Part of a small language model's weights: width 448.
MLP neurons of a small language model. Each row is named by its layer, matrix (up: input weights) and neuron, and shows model dimensions 16-143. Each number is 500 + 50 x the weight over its row's rms, rounded and kept within 0 to 999. Numbers have three digits each.
A block is one neuron, or neurons of one layer that tend to fire together. Before each block is what it responds to, as a language model described it from the Wikipedia text at the highest values.

Responds to: Mid-phrase connective words
L9.up15:450526548523475469575525521474467547493560514440443467516544538520563494419582544457434478521543513504443487522439459492425496480530518559577517509485417466597579492425497459543425504545567490562491484508516599443512534570534507463569538453463510518516586535565539551505553476508473387532503560472543560408513410464597433589592439468498597538513488530519511527643495457444480559473418
L9.up42:516540518461473467504493503531481533489454490392452543550403527564521551447603571508512453454495503485409484467384506475455382412447565595615484539535543502584499426486469497465415441562557551569514489591499558501477566557427535594536511545514584494617547527463500528539478577561535480487519483463489448426406513554526486549461591464560500528571521434574561502568504447507508540503465
L9.up793:447578518485548560545660511628487561351508475537512411491550520499545404533515569517403477471423551560475452458521435516452527445555487486533507506509459481557373405433534495472508466540393396511560445473558473482502553493581467568437531488503582628525551489549571501526508426493556601457520552498514452482512527514513506564545435506461560456430474499493529359517482388455523508458420
L9.up1008:549492482512402522478551550517461436472544449432458444488500547476494431487503506487485425493522485524463539508483485431463562482536523414558523521440498576655551489444450474479504538475508553492463534455508561459488547603445467452502595411479488495476397497471525524570489556566531504607440640525477568553449467548546422593508516436601397523490510423511544491552569612520492551513532

Responds to: List item separators
L9.up168:462502455483505501471453489576339507571599540433493479496538542509577454530483450469538504458570502578466482454478488435519541432442520504527463456476444425467556482432495505539524522493444400587478522460659524465586539434521429518425494422484478447452536494518547528433472560533476592456552505413481518482552515468450479496522442475561517507516507568500553444507475525476498516519487
L9.up827:531554445444545421476440432442532492503469547480501483493498471486480521560518528555543515479468585481433496491407522420510432497474500444494494473500488409461451506627490547494538570546486414488556524433590421484588487483477493439524599384436579490438504478446480448432447518564435531438501537562539550382500464540574523420605459397495441519535418517488557540522510578511459492444522
L9.up1194:497513501474501528363532579558570524467530464478454498517458486529615469495505535502524468469545511496517484599451522539467472451573466572609374442409514434464552499525454491473481531537441496488475475435515496513513554431475511514560479561502531540437463482474556502485463508489562521441503602545425397400443567555444553474555546492450499486539590443573520497568491528553449541432532
L9.up1530:576453466449487505510575459547534546451492424450533486520446469530594526555556550487547489464588491533406492463494437531471498510446509566519466546459508429497507449404525435520411556571540488473418526564504557522492506470463491524448583598557633450472557402516497437550516504541542502380512484482473449496395527464498544523578488602537600503466499464449475471544434473453560549584507

Responds to: Possessive apostrophe
L2.up1265:478382375494427536487612576472553481559531459506452464505462581543557545506449465535503508542522507572514465460469527565496482484489555417618461489503582527470477486491465483440547432554425494599584430436544508451444486516436490494425489416549502471518425511485561504396458504494463520515525451509375527466500502571441530521504498443464497526480480524602568487503447542500480423559585
L2.up1625:421471535552418552519515468564435597444537560473569487440487526497448581467533471513447470486451518509537497419576525457527446513436460576519492578536420517510475530556482546452537495500456508481523580479488588486547503477480532466531436514487533562475450523497457557470491533462435465458531533542406530577433452566546530544487524514508488400507470485484487398483496464451469427514516

Responds to: Table-cell leading digits
L7.up308:480489445504471432536540444536532467504563516500462512406501461543558426496609543421428416468536584538455493489578349503570458582461443448589522590454478410519521514412498500480517490553631471547502514544528491429456549577457564512460562452477456519520516475453507460421515430473516464470487510463579554420578517442527413497533511473564491452472518542541480502463439496425417482514412
L7.up474:586483373516563516507403449490587545481525605445484509519465445522477438560569510451456517426508523655449482410405447541527456437502471467446447475458472515496494461521570432541502450494475356544474490597558479504523516443535537443586524484482481454567419494551497505524473445438495458506458485490535463578531462512487519571566530400498498510510460532496550521475399610542514496517544
L7.up481:537576551471466552456530516480575497471523533470486576417499465537495518490526426441435430547483493465498466529433437459453554430511518552474429520453478396518414502557506424574526394549474482560545514417444475502455638532465502469532486433452509499549506493446520453399449479528583553493467543524520543485456511536497538563477516510483433399478504552525556528521390440510499442484480
L7.up550:550563460552482469505536562485470461561534485484488527577419501486444492521584540548476502434527500611465484471561441531505509476597506475428461500492466497346491591564517563574503455515471492516470536477486440405521510551487494407476514459573472562481409456526474548523484533523557502592509479490565464506486543542472463494574519518504450465555522474584569589563429540503465516556505
L7.up1164:523564503413500447524490417494500566536555601456521359462440436477553495485572609472445490531573532491434414465567497450495444551539509582589538568427527485492556465433506448502533450504458551477382499622490520517502575532485532514530527485524497583447432503545506507485541417486558492509527405481506517499545472475534439482518484519433456491545501553533578451524478458520506407400533
L7.up1239:606567495478468446437517473541502483489497519522422496554424521580490555471531637490510475472526463475416515497549544523435437488513398505579485517476443418418503426435499544560578490461581523515543434529504490472532462432469473491531505456522478477517533531548447554530457500582483542411461584467572398465419531520540535517522517488510461517544512467537592541629365484510580586448424
L7.up1620:495513557474515523403530484494495433397416487409562489489448539474439537575423481553520493525545526575461587393536510481533469465554557545499568454386568452435476494559429462494444378428472479492468553524518479484517483597466461446506526522579561507377527463557458516465521412433484525519470567525392438520430481508562515491519461480504392443450542565526479415587544479542455502510476
L7.up1734:500546444465462481512473529483471466529543621447492462501496468567502599459568464437487503541568491414499502501495480510437416569533463456590592541485476459495527493447503538628475387455519456543520515616476471497503496595438498518541497420549544462462505522447586552491555419524445484510544526508527462519519499503479569432609475510478527461439408530526527504558464472483539450541540

Responds to: Past-tense verb endings
L2.up439:508537462501514549464425589529588531455567481480555472436524510640555559548443498521574491550483582589467559489461517511521511494581496471566579516410476542445545487455492514599485512503462381487556409447507450604535522479372561490620571567595537471618533521409500531422412500480527417567576493516518530490461523476508484422484449416495454431486612572523461572504450455459510353542522
L2.up669:419450469496553477443501476534493521511494483479537472465567474516571545553430479479466531383544549567488571525461527530491529482483574470488469531455526425519450548458497569593376469484470433449461507488527511421571465561563552514529506490553464511472487521599508484431519498374552443520488560479512490543464518480510550377540522487413578469445545532530573510571454534468455393542571

Responds to: Word starts in table titles
L9.up151:483482536470449469559541441505520490524501455417557535542467547502465514483580579473492547518543549562476590481588433454480507527485505488556576465425458512538399500511552438558530443584540465448523464552466511454444515526504554532585485395461510485580492423570520455492475408431485503474528509483573476530515532489500527482621464406507436429485524576590502490501462402481566419526440
L9.up650:492407411480491402503470474546551564468424568453505494473457511480515450500517449521554463597511531575465596477526582468552574531461550597447515613413564406451451492443550459488512443549508484480505503581560497514510541557434489528558544474514534518403502462479455558443586472499404488447506568366530377531566563482463523580455486559461469430509520534555416500497498550472508424442549
L9.up1198:516560490501476547500528446517543510457465435570546486467546522433490481530480487518464493454458531394517483522479401503400561471556425433499491500415489487446497631504563503522513533495440542530468449523514493470390579538494511517544529591534497463411436492570494531471561460571563538521483423460478510476464537474511494515582591562542495453559400485518607509579427424463580487570470
L9.up1577:583462395521487419451585504513617492452543465422482568487466508495455479448428502518510558424528509581451497561588525552491544498459529506567559461470472509434447463564455496446511430516543410492453526588556496424473492500438496487574413487514494546482578388500523452419538531492488566468655533408507454475480633438475552509557492443493440486491555488491481451593554461491463488622460

Responds to: Sports stats table cells
L2.up1096:468474487394401441524571462509481462536491434478499423520491534475451495502442488494488529480524541579541572454572554423477431427453416464533433483515500492485544474520537568524452535436503536457564507524405455499432462561529498506460470471562450545451463449556515620514596515582525566398492433371556531438526449473576490484435523473501498401502493532531566542592566443539511443501581
L2.up1624:496452417444442398545508449425466433457418472440501448472528501480543427470562524551567389559485528501499492578558429437472556481476431469512404488483539419467485599564484567497458548507493412515593560550489529455448470530556448450556602522557417563577561516565543621388531584611493541574469449424499509604557491534502440449451433531519518450506481528496576533558498600499425567477425

Responds to: Infinitive "to" before verbs
L9.up91:466526431365469479474510410488473567523422559478467461522474534516417484553503538606565521470563476521476510408542483503530385478558601404525533497405596544511551575459468457555543442512476392503433535451543554453437596522432502516455443506512521481401534512522506507467491485552594701509528543504407453467503490465479577440538461594505495430533443465601558541489547512481491469504440
L9.up1102:591516516444501483412475458510438472442431517522434518512469537540444484543523489510579496457547488586459481484456493572535583448480519498427476534343476521532593479396507412513489454544449495479411481451562482551517481466459570580523539500536481513466504554555506549416447493567543488461473434493572573478613514484532557571561519522418506463580422515569412570459486522468480526408354
L9.up1392:519549484448447442441513502480429499482436458524486531463551619456502509472507583523601520458520547538473574436457470627514593399399514528470493525451460506541607495483554369519444408528498402426449561394509473437451562607480594473518445470478395461460492498472432471628507478571513510440533519493467596553442568501485425551526463524388567487645353506496505551488469563461502503548468
L9.up1754:555557452499540547506458492480448504326459487530567470483444556514596482494498576500517502444544486515441438438473606424463467539429522465510540494458464558519458450397552475504401348455426540458487461518545497484539531492548487390502516433533451450508512471492524559461510341604395513466586516455443451446452505410436524461479531547446554427500485512452411516473464544500484508499368

Responds to: Mid-word continuation pieces
L7.up222:542495502527500492421468477499571498454484476544564521542562496522474496505514546527538466522470509555481431416535511549469530534500499506496572481514434571503561512512500446558621416530403547531454451470509392528328491410495445437576381453481584411553495523451548480527491468525536492496435540459527468468472513506577500581587586494501534410499483507488493480530501527458483570484491
L7.up434:505501397464543480445487489525481410539433470540475494559516498499423507540490484536463514385602548517463429517524523614545470562491501506444378460425453496537557482441554434519463413562449545492401410481511515513512431536551507512552447527465492441529490428519438570523522531515505603515622404525533526406457403526463498533573466497495508437508500471505491452505533553446542482447505
L7.up521:498511455487481449503464523515503519453495532448545598506438548463571529437569495509466449550503521512416385464438464508472549450501534486559471519484448533475618618462494512539474403553450523568449556470475485392520512466442462418594461507495537466503558512474555438547504556528552536471509597437515481535443485495496430470540515451490447437499439528543587473523482513441526478530395
L7.up808:379442557513496483503466448488509550519475504517464464461472536499486355427531465451472501476438437515532489498545549462499395461488532511560525486490445566442619512453521425552484520556415509499461573497534412425488470532469492435533500447522573512508474576557489520558518425503502456564541460512511536440538482519481549543550599556482511494529430423530524476412541500546489550609441
L7.up820:515587533565506520528508506423457448439401482534490413502494406482476491488580473507536487538507476465494439458489450543516493417524525543523479466453502516513467474416574510607467491437456452567490451550523389554483475573442552504561532470590398468518439476509487554581494521533559505523487531463533528341483535450489450466698474420494535423430516489562457579475527434594511468453482
L7.up1168:578498462492527479467431490515560474489537547537496484484484500487428441408544473514529445382499477520503421425438423494547552558520424498436591511451468517489528508497603440538594453503515482558443387554478478531504597497387493474509477476524509510474458574511487534542513534535597560459479529437491516495519565483527447484576445498515447454489573529568548573372420537481485496495497
L7.up1465:476503468520501470472580509583581490494550509374501457523397558510464474548443487567468463451508471456543517526497491522534501496572474551414468580472553495554547584490495508460569438551452489488426522504590497419546498485451447400510408470475456492475467439495539462456600498492456498408531566450435428493485470501534504579530553465506472418404454550544584521396486471510423496449458
L7.up1493:546516512475512573441455508443501508446496501512523518435523537491547454546424502449493567472585560526549449565503462590529436530571491470434510518538504449526493544504529441582462443541486472583515436531589460510504422417442469486575489468484502398437414487479438402480528414513493461602484475488531481441454509497505533577499534491512390425479552485469490552442532530502528441571502

Responds to: Phrase-ending commas
L2.up195:457565351513559398443506472456510471474547454430508465517534453502486451492515532405534496500530434530490507513440496504436464529485487441529477576501476365484521488479529461631452493551464515519506478479501376431552514480479566549487553496443580403537547480547554581495495491517616471509552449455603519484509475455573454484489554439472538457573478641519521573534468503484461484520465
L2.up1000:459478412495571484520458397496559413471555500444571471428493515580464467545446537527539493519521552474404502541450482481415421531503477510554520550512435535530587464630497529597527388621531485472475519499613455514601510538508456452554490572443532457530488529457477482458485454461540546433541555425548501427513459423490463492555535420467509482551463505542536463492400450485574522481503

Responds to: At / at token
L2.up1302:480507442478444573512578418516497517440490502463524589428532603482503457549512609484491455446505491514421497484461531556530480533505454408511492553328462485460500452523498435505484423475528536602563463481493586441442474537517513460486539420532537487535560588478513499496508526398505523469523590486495488489535494499478463472594523586508549431463561540508502574517407448410419555464365
L2.up1396:534538505526577414483469427477510472408586446478459387530436532535509496557468559488512517579496518503433455450440428475559517480501612514538458506508543529542463458439559428504497407485535542475499340563531552489591511614540378566491522547513507428527531437522422518550454488579508490551539536536476582470545475527430457533482468580506485508523439508555486547452489459451473537518540

Responds to: Word-completing stem pieces
L2.up366:453549478528568540513541446500515502452489496485438471477466517517520540522479534582447533471441523435506511530543517472561474542551476510447481538377443553438610533513447560610498447528506500457527534445542529438478433486410409498444551586561460591515577495528542563512501526590643451477477497476571454515518424482470439498461568454551440510499418626488500477542490546547535482509473
L2.up1167:477509481527568508558558410559432403458608494530530443486448492562485581534460573602458562465496550505495519442517587511445502586456460502558561545462393540487541488501458562642533457591413538541449322472545506467524452472564440517531462405444490480495453543550532482527547449460499523425477498519604550493467538394566531395424536499417438477566529525537497509520582526505565490494547

Responds to: Role-noun suffix completion
L7.up15:523537477497450479450547479551502504426481541466486471512527464538528503476459531560459424524598539472439492421399599509446531468550536541557434544440459541493531495360433482529424431455494518586461469490512451390513424507547535516548536520465510507431390516505514470415469486533538630525508479489475499583496440538568570490539476453600469524468519468519580413586487456447505512411522
L7.up16:489550508480517419512513496496518514450463416408450404463508517467539494481543478591497407444516534518519555533495512557529527455534578487584454483468461481488485389545512513500394456585463558509512558608454481478511596590442513482461523514492531515500456490466484518520520557537522575600524484523556453485453449565595325533603449488572508585464462494556510399608586432513546466442497
L7.up453:556440479493545558414559508556475416412506437479420477475438491523514482458430563522409480525535478494446545474521452505535565445465464523524512503487475484453487560481558372503451504498560511533473515530544449499419454474397494456586516540548427441450411488512467452369459493459540589528492578393521449401396553620529412588552510455549345445442549463512513552544477444503553465606470
L7.up592:495497447497504479364542510449489476542485538524508559472538529591512526430439548458463493447536603582475595579436477599467472524461437580523510515480526526514463519459436480480492522459519485517503474496550513491457502556426539562622435504426565516563499548389389522474464421512518530537507447455558569462446407448569531459444525496480500475566440458504510431605495519522437470438535
L7.up827:463394452545547348552585596474651478458475486505517487426451466515471440596376501551448499523432536612526492520438399434540558528550453446527434560481561382497622510420532425442453635506446530429445486481584412434484510471430593492504551532447530513453423491461543508553553506584518528546511485473440456463474477527468517590495543547571451518451398407469512444557559499508549546496498
L7.up922:520531496425486493483537497534537483439506454423535475439415431506553493433510430472507534455544520476493490435559400504488482484434508501542482543553542511481498565501484460538478452634429446548517468523596418390466530439444476474517489546543502536489468433426566459549479462541477567579468493527520546540471487528470551543486582494512476471523532531482441486648500414596520465497430
L7.up1193:529555498455483447483470565513555428426528467480465448552425512544498477532542500476479490477463450539502424564555447599548443490506485469570387559467539494492556425500521556519492436463555490438461430495536500357451580550401490428474509549461501502539403520463550415528544485484533600521488403477504488482462492491534555441495515523515494484504492529505507426584510533511615487425575
L7.up1467:402536487508564539482536531473575454517474454537556489429419545447524412514470453526532548544522516536473623449494463535477502457484442499511602532460460495458527527464520418557439606544364399476414536497549396547557476432481511495609562436561532567498479563538475471550537493484418574569523528387455439446464542398472508464571517468422515481354452476510456466510486403485500466478554

Responds to: Verb inflection endings
L7.up111:550497483490429513546511500476485520564473536527491526454472359419505444492499449562581390449491591460517405504463611474483414508566497488438401465424478540378561500527460637469458457467566547469586518482448530417534498462499447537554418553540517533482527425527542478496430484490436496602515450535473560590548475452556550527476471530490547517463507478582527528557590502505527499554502
L7.up188:550466478486420536514550470470518529479503484477584506484518456457600536440544560439526504545444509511485407480496526523496473495510616518568520496548473623492496531499504502482492445502405511564550583493514466402597493488502485489530432512573456493402445507452570494533490477551546485413573474452493513496442529541478509514558496432454524613464590571501478547558450521685456471437538
L7.up272:454489556497585496526531489547563544490577532432482511450493542593493514582492499531465459587464465505439405484574511465521477457507506569517561574421424481446461534369477557538537462541413478461488519492554482424485538441485463448599495553587551429419525457485534513507485456497477498546471507429565476576471507416554532539589419518478474457516423491401490413591488444540462543552545
L7.up556:546540499445512523458521480431457574497547476457473535492506540524466530477411489523528455416480533445471433478546493495528476484476580477488463603481488563465555544582547532515467356502391534490441500600624484480520508557484453486496495497509507449532510531554510499520462431448457483616477477455478581546474489507516568456524565507532601473427475492558378436531476407495501426571574
L7.up1113:485522520523529454489535549564489557486475371559496453527457553471556512511497487491534457521574601594513499505515499541528438462496489498518494498525465522489528447435577457467497439587501482474518491488610478501526469437546514437509423462448519459606476571455535538513517536563474481510574429449507559419416524521435499418589523478541462504512445493482524477530495578449526462440463
L7.up1186:484562504459410543466557475493427525456510484486396524458608539508551480419470533521467501534477550456431531452549511562440549466504563429489427558570498525521539425606544581510424412570452573520560424508607455471565533571426418390496515433510508556517526525505606537464520534509522454573603526511404530487529453537522555435460517492543566491401557546508464468456525474479455545499499
L7.up1216:474462503427623471513547515508538498436539481459577486483494553474564500391528501470547398520449573534547503470557519514466483501505573483518476444433435565479465540457472557490392400515421572494458413491507468510505473505513454453482439487539523528473574527458473534521480469504468481510585496437472621465550535478535483411622518548541467463507595584456462574521527477557444442480492
L7.up1676:528489553503609564523534543499498524433456579529502461472552551476607459471475496500478547425457598585490538511424518505469469504435525571576433499422578524503494481427577512433460485536448498526517526617535564447544508581475485519490488502471544525504558469533468487418454428507506440572553467530476494524494440474466451519594488413496494479504511477505505520517420475434541442502428

Responds to: Prepositions introducing destinations or venues
L7.up343:549484482489544525486538484551518521486401547435460504488537508549521530535530610480505494442489501582571464430445474463530484448475541515553494523545460464527463428536514496521480450570417526438488535435453475489543510513559475484448531366523528482540558586496507537525422632468482446405502602601498467463426594550558452458517479489540401491538469385543510443465483608527503521479480
L7.up455:492457313534519423567537625524502510464418442467514446545458522503445496580465608467385533517537536501544459435500479511458523452493370549540422548475533485439377448463573502454512461540502561483488480558513494471526498529524466513442450581495620409529535572567518487492514525532523634435472534427473485504430399508503609464490574521440607509468543440527489479463391554474496568472503
L7.up642:554628460490424481500483440477504503523544551417581343553519464523485330529459563432539512495530493512472456463531574520471518408550443501525483577529464528509459444484570411489475409495447528500455472483517517476510510519507423424493466478527547500516540428499526403581524485411453581506434496469444461530553488533417542561559504596418656485544482535554521508597430513469500570559539
L7.up660:560581473450426458493474537487579436396543475563586469479544500525535520546447551380499528584516540396496471499515516470472562537523510450463470503495476498492526449417606532552460473519523587487519397523448541598586488456538504508487480422524480445533500467447464462453452575594556579541538548459506581425484505417405531519566496434538528407493514505512579557410495507495472498570502
L7.up996:576541567488528453487481504545500458364466518486597469587485530492493523528501534529485463523508472600507492432367478540562544502464412554445453568512515507470418428519529494530496475458499430528552483538469542515500516488454506532424443462516595393495514598534475520497465484365514529532497539483482468441563438440468414522583488501536490470472537513500519450502380514505559520393500
L7.up1067:477540501421485531544411457503447629480513520476483517511498553551593552514500601474454512464566484486523458516518498460472490523436491437471545484413475434569479572552458441503401526515489381498543407504500564507458509519488486458533517422566538500453595519480428535403427401517465476490566603447488473537520436525607552528509501531556642506443497509512517378523474453473414469511480
L7.up1175:580466457505508460533500425536485487589519406454484440462527517565551455464517532525503471516540533510520508409472481488456383449466536500552525555506559530485551558510453574421511449499560476488474490481476409470539445530440444566503558467552433448499465502553501518569569454483496504485571432461436563517472488461567598493475481463332457522499442477460458415516526491545487559558509
L7.up1564:418524466526557431514606509483552424565401468385588468549428580491525432583620554457527506472558517538519402391471595441448488455533451475486460499439424454410528474446499538527536538497454441397423440488443566435519500519493570539414477503478457381553526520503520558509433528514542504446501506517430493553622492531505429509555503462504498463456481465557438448482442616407492526521518

Responds to: Verb stems after infinitive
L9.up224:460544433442453510475574427531432543307533440526517549521480498531607394442465513473457413632516509541526575480452616486488491468397533437506547533503507543585528506476498510487385430563468538466513471604547453587524487523407476473607468463519480479557582605557546531474438518570438494590591476630500515395522518468487506498448526439430460474427553552489498505527455507477568451460513
L9.up624:568588521473520469521541409402473504393494473529517566497543503509525494489476535509447389499467556502435523426374558567442504400496590433521520569538474559546452476537527492513396391487459548450475450521487631462514513527511512391529472439561505498447560530494592521441539504539454530489553538515485564474463539487497528420563573490468459424503470519555486558444498440485474558487442
L9.up764:489497536547486657483567475512556510449593430439462555469523442455552562504439541553530430486501505450506545528424400559427479482565516443481514543471428541483477486549598520586488470466432548478458500614595521484489474478499487498543458446535479530544492482479455595439531409551453419477600493458533538534468434477490489531584515542531588462471573494545451486501487544478490517543491
L9.up1365:514548495557548416515555484633511521362574508507482537478529488555461505380513519451508480545495558473565427514475457489446425529503453491478555608605411536483482504535571505396510457486399568428499556436567446441601501484444491449559449482509514544568489476499512562477474453541492428481613553466509504459545506497430545459492536504449482410434506513494498513537405445499532516604486

Responds to: Verb/agent-noun word endings
L9.up74:475560533431472517442553437534467483366491410515483557428543501553533498505524530491442489524505509324465528598418546498484439414422570511516544484522447472503500430583500531539475478529396544494478552446561435480550562539507444542510486442507586531522494447485487654422438500460516529511509484524478596515449460504471586397490492457589518432404538491488551506516510460541431412471521
L9.up201:574533425486492578396515558483453452501598403524485468473508548534532488470546451489427463419564553470620455540525535595542607444552506461543484504486497532581462465370487508535514531566441536440480550429453450497500463469577578468452455500572433397492508488443488480532461455456566526598558463440513501523439427486494551465505502517464474437509525452454550506550487543451564504487586
L9.up1113:462479481537581556485503473482501488461472422483495509492455479557601546503479534438566582442519496453496543537476584501503509392462427459428511500479582546515420428453542560513462495516525481444504506407540417539472517482525477374544469444559545370534569482499505578509518538535532486445495445485508468502422379489519478568527459469411524532481530492519459524559524522482468558442513
L9.up1255:537485492563493486469507488544428577452501523474510522483482527498530436456517489448397521456473595553555465495456467617516634475451559536524537412505455439410446480413608461475523532445452585539536493451413403521492465518481456509517452442496455472537541528543574520458474414502526493593540468412522545520463439484556496408518497553513405470504550503484536523531529458485495491490476

Responds to: Punctuation after proper names
L7.up109:506482426432496520481526455528451511527551458466533528481464518565630473537498458528588496548450538393488502476544475518533438545419458514524525528546487546533558514528629657453445441504499520509433522613423485401509523444552444517461501415599495478463517537597497430419560482497473589564488593488505530422497502486502503429559576573547567561565486498420636522465452439442520471367488
L7.up670:477490494513452484528412450455559460444626493399489509471448500549500501512631491491469535441574552455494469473492501468501430435479566493507450596477418544469515440487455500510396546591562480519422595434550388466551555503454515440548553479456515460544534495520543458457460463471550461477553555460547485454522498507541427527458556415486465507408516447562506558485441500552490514606494
L7.up815:395579400478487432503529535624481539508521566416475444516453541532499433449543590462451471536589491491545435503518437406414442540371442479472463573528434471501383511535538419540467497528526455522566538518453529512493523602486563414494563528532508502466608513526486555440443429537531472528587591471505482556607393514575504486486491493524512460559488518548570502586488503524479453530510
L7.up895:456620491498471582496542561521503575489527500510377516512461453490518516542578552487554531486499545487520503537530520414385436553451471411436426488399501489438427568454497530500424515508497466421507383445543493439520519626485558442495523477410533390524550448609550475405585425432524499461474564455465443524545473504500558499531496489473465514486501524568490472488456498394499498504454
L7.up1337:425489456525498498523531498492581442496473512520513429463504461535524473540509471445447487461468484485535636434600466467444537438510463553586415492508519471490518534448603577468485363504456494475573483470455521506514418474482539485578529473433389401552485490439597461514610472416437431447490510489465496547516437506616536528465585489526487525482535461494537566524398489563490549494512
L7.up1376:468555459524486470546398553537519522451474545563518401479522503452574461499509514458460534528466513491478508427552453451484451494460468541539464535424418495548456490609474561560459498533517397473510536568599475493414524476519533481568537450528503446533481534571495508521479529478504461461426502511474457413503539513501409540511493530598420500503517523481541502477347409592480555507482
L7.up1381:419492502538536516468405455500459496502483471531474456511514525463489494544545535449487480433530538478472591390482554413481500530460510472390481544508551483525528489456567467529497504438457527487439506455511399546512502510493596478536506547530527464484449500515525512596454466560531466480584510495464400530557443572561524431528440528631540483554484496498404552599455488449401535438469
L7.up1749:480507426498470510503499428497513465519553503484424526547434554577513386603516530554497536467552592503471561604456468480386440474439505549434508471488518458546532509537505386466511429622472517493422479490513560404568473493493486481538534533471492473454493418509535472491522447593538486488500549501537417520450526444519494460506593482479506450538513465498523505597385438555501506594536

Responds to: Additive "also" and fragments
L2.up1051:522602472558516479526564557512551530509576365445487528500580520510408574525510503555413446450549544503457514472605506553465464453526529541457506505484549465493451496536479458525546516517560494525604439506523540449575470584431451500384486567520511481455418508560470491491553500541547434507552513542540472512512520519524497489557504478456552564516505491536624439577551489531529452423453
L2.up1550:470527443471455462547433444484438459394446506474525448565555587540496475514530481439564504502502544479501428456525444445443534506514496439571466442470644517508533553475440508502513507502534503545474542353517513441547556500599554451477527349474479420434503518533529468521484441524493565442559541473484573512496537465496515438514496436527498534444508449523472429521439556553599434520495

Responds to: Punctuation after nouns
L7.up373:449514546410509484528422502457438520487499613445472502514496553574553575539628464502540466546529528494505527489457491403430501464581498464484433541574467493480479589514431551524448448566489486587521529516578471403590486461505491584553482441474477420381486539542607465438464487461544463455509486563441488403519544507529501540503497444426617493542468451523497575487374511527449388560495
L7.up648:490553569457520521465436542475559528419601523514386509506517514475508477628568548576546575496500603537503491507429463581504560485509554468576477505448496503533464564464561559468429473500454497475450548449555482471515545473586424516504554498516546512466481556547550551499425486543415441423521650529521542410492498548520434423558464413643490533418454466511390495501503479436453438442463
L7.up726:544523381487542485521445506473515479474481515489511488544478529483506499534525524623369541473584482452564499441494497525476504465448455544468597599503515477408485498627510573462492525504525510532500484523518525493485507532520559628525489586476537482459438472525488555504457535506505549481477583520515471540533492496574520577489495509573499425462537522463451468404419462535535606460552
L7.up803:474535519460467507403523438491517564504494506435359580491417471570459517484539473527478438435536533481343495494482408469519528546503510534484471525499475414520542499517515550529496512502473479507566457502610468429494532497424554494467538485433547553517430484578566476450515472528473521482522503534526529534457438485514500452521503386495460431450459491553576546527379612468471547443463
L7.up1125:445551535498501582491459433585463628401562519507388557504446407575441485444556531517501454454517514490391467402479511532453474451514471540579447504542460433465494491490489603523474390543493502442529531465489546487505559547530597516569543409458499466575530491508570526416480591487485437455467546414623431499559541538520563583518533473595469434550510475576576500649523430515513428499486
L7.up1427:499467555542477559537452478506486502528455436497510581429496550516483564547609590476468559444573509428464377429557456536448601467489518539468491488473476459573472524469462611471560540495584475538491484516442544426524548540540485530507433577475514454468532484506375531487533477475538524510525545461513475509505413454547427494458519459505420504531501524574548403493443601526510414527564
L7.up1624:436534496545447533538479512550552454485521495469515537543432542558523493536436491461532524494505458546462429455539493531392426464439433495580448407523440485582470438503483512409489502526444502432414481483524534519563509575601499485570543465521473460488606520486459470446439521494441543512596599470561409543547480501490455582579513581551494526484532490534500569519438475565549462430565
L7.up1641:523505484450461479416384530492508555502479479516518541512529427568505473411522554545516518534538482378483566577514450492407570495442544542520391562515524423410450504536397486386524627475505566557468493515496506438474547545473493512543537585478518567464550526544582583456532553481469509538577522414515516484471413467519449501467519525559494552430489616554492603407432501562438543486512

Responds to: Split verb stems
L9.up399:507528504480497576436518537496449596494553494430536482399458539581527524465492466514552470478550453438437422557472478539503500485485533473460550585435468591536503535478584469544467404565420583533495492473563498474528521579474427482490480485476511437418400419480480489523468342517443457536470545483498583449483475491566488497614577532489518319532543473447426515465603472487437493562393
L9.up432:493553462431583539465550547496449572436532447560526482412476511394628579519422564509457431454520568448474434562379561528519477464536506440548498537427507525464563464487549471546551415470434599433519387461532568540483509530451474454514451476512436512485493502527517620517483271627449479430576454422451539477447429470508482466446540520543468526569568540496438521530550563543483465489479
L9.up638:443539514413451444535516414457401540427578495409491449436451504512493509450485535549434458426525489536459447503479525543452421433438521463485522496450527555558419517478591471509493394574459487428465416539560498481485475504421499463496506397525543451440509412509605512523512506595493525571566522521478549460572485450563508451547543487493447387448445461490467485471550470466497495535426
L9.up706:458598463418425532486560498496430547456574500499422500504519566459419456484522495486414535442466459516489441507533437491489512439362508440474485551481549574469548454518548438532414472614445542466465433489534482481508452549485507455563525467438459514407462499557513597457476390477509561623576513450614578473456508534567573454563497519510495438590489474468503475463494521441524471456476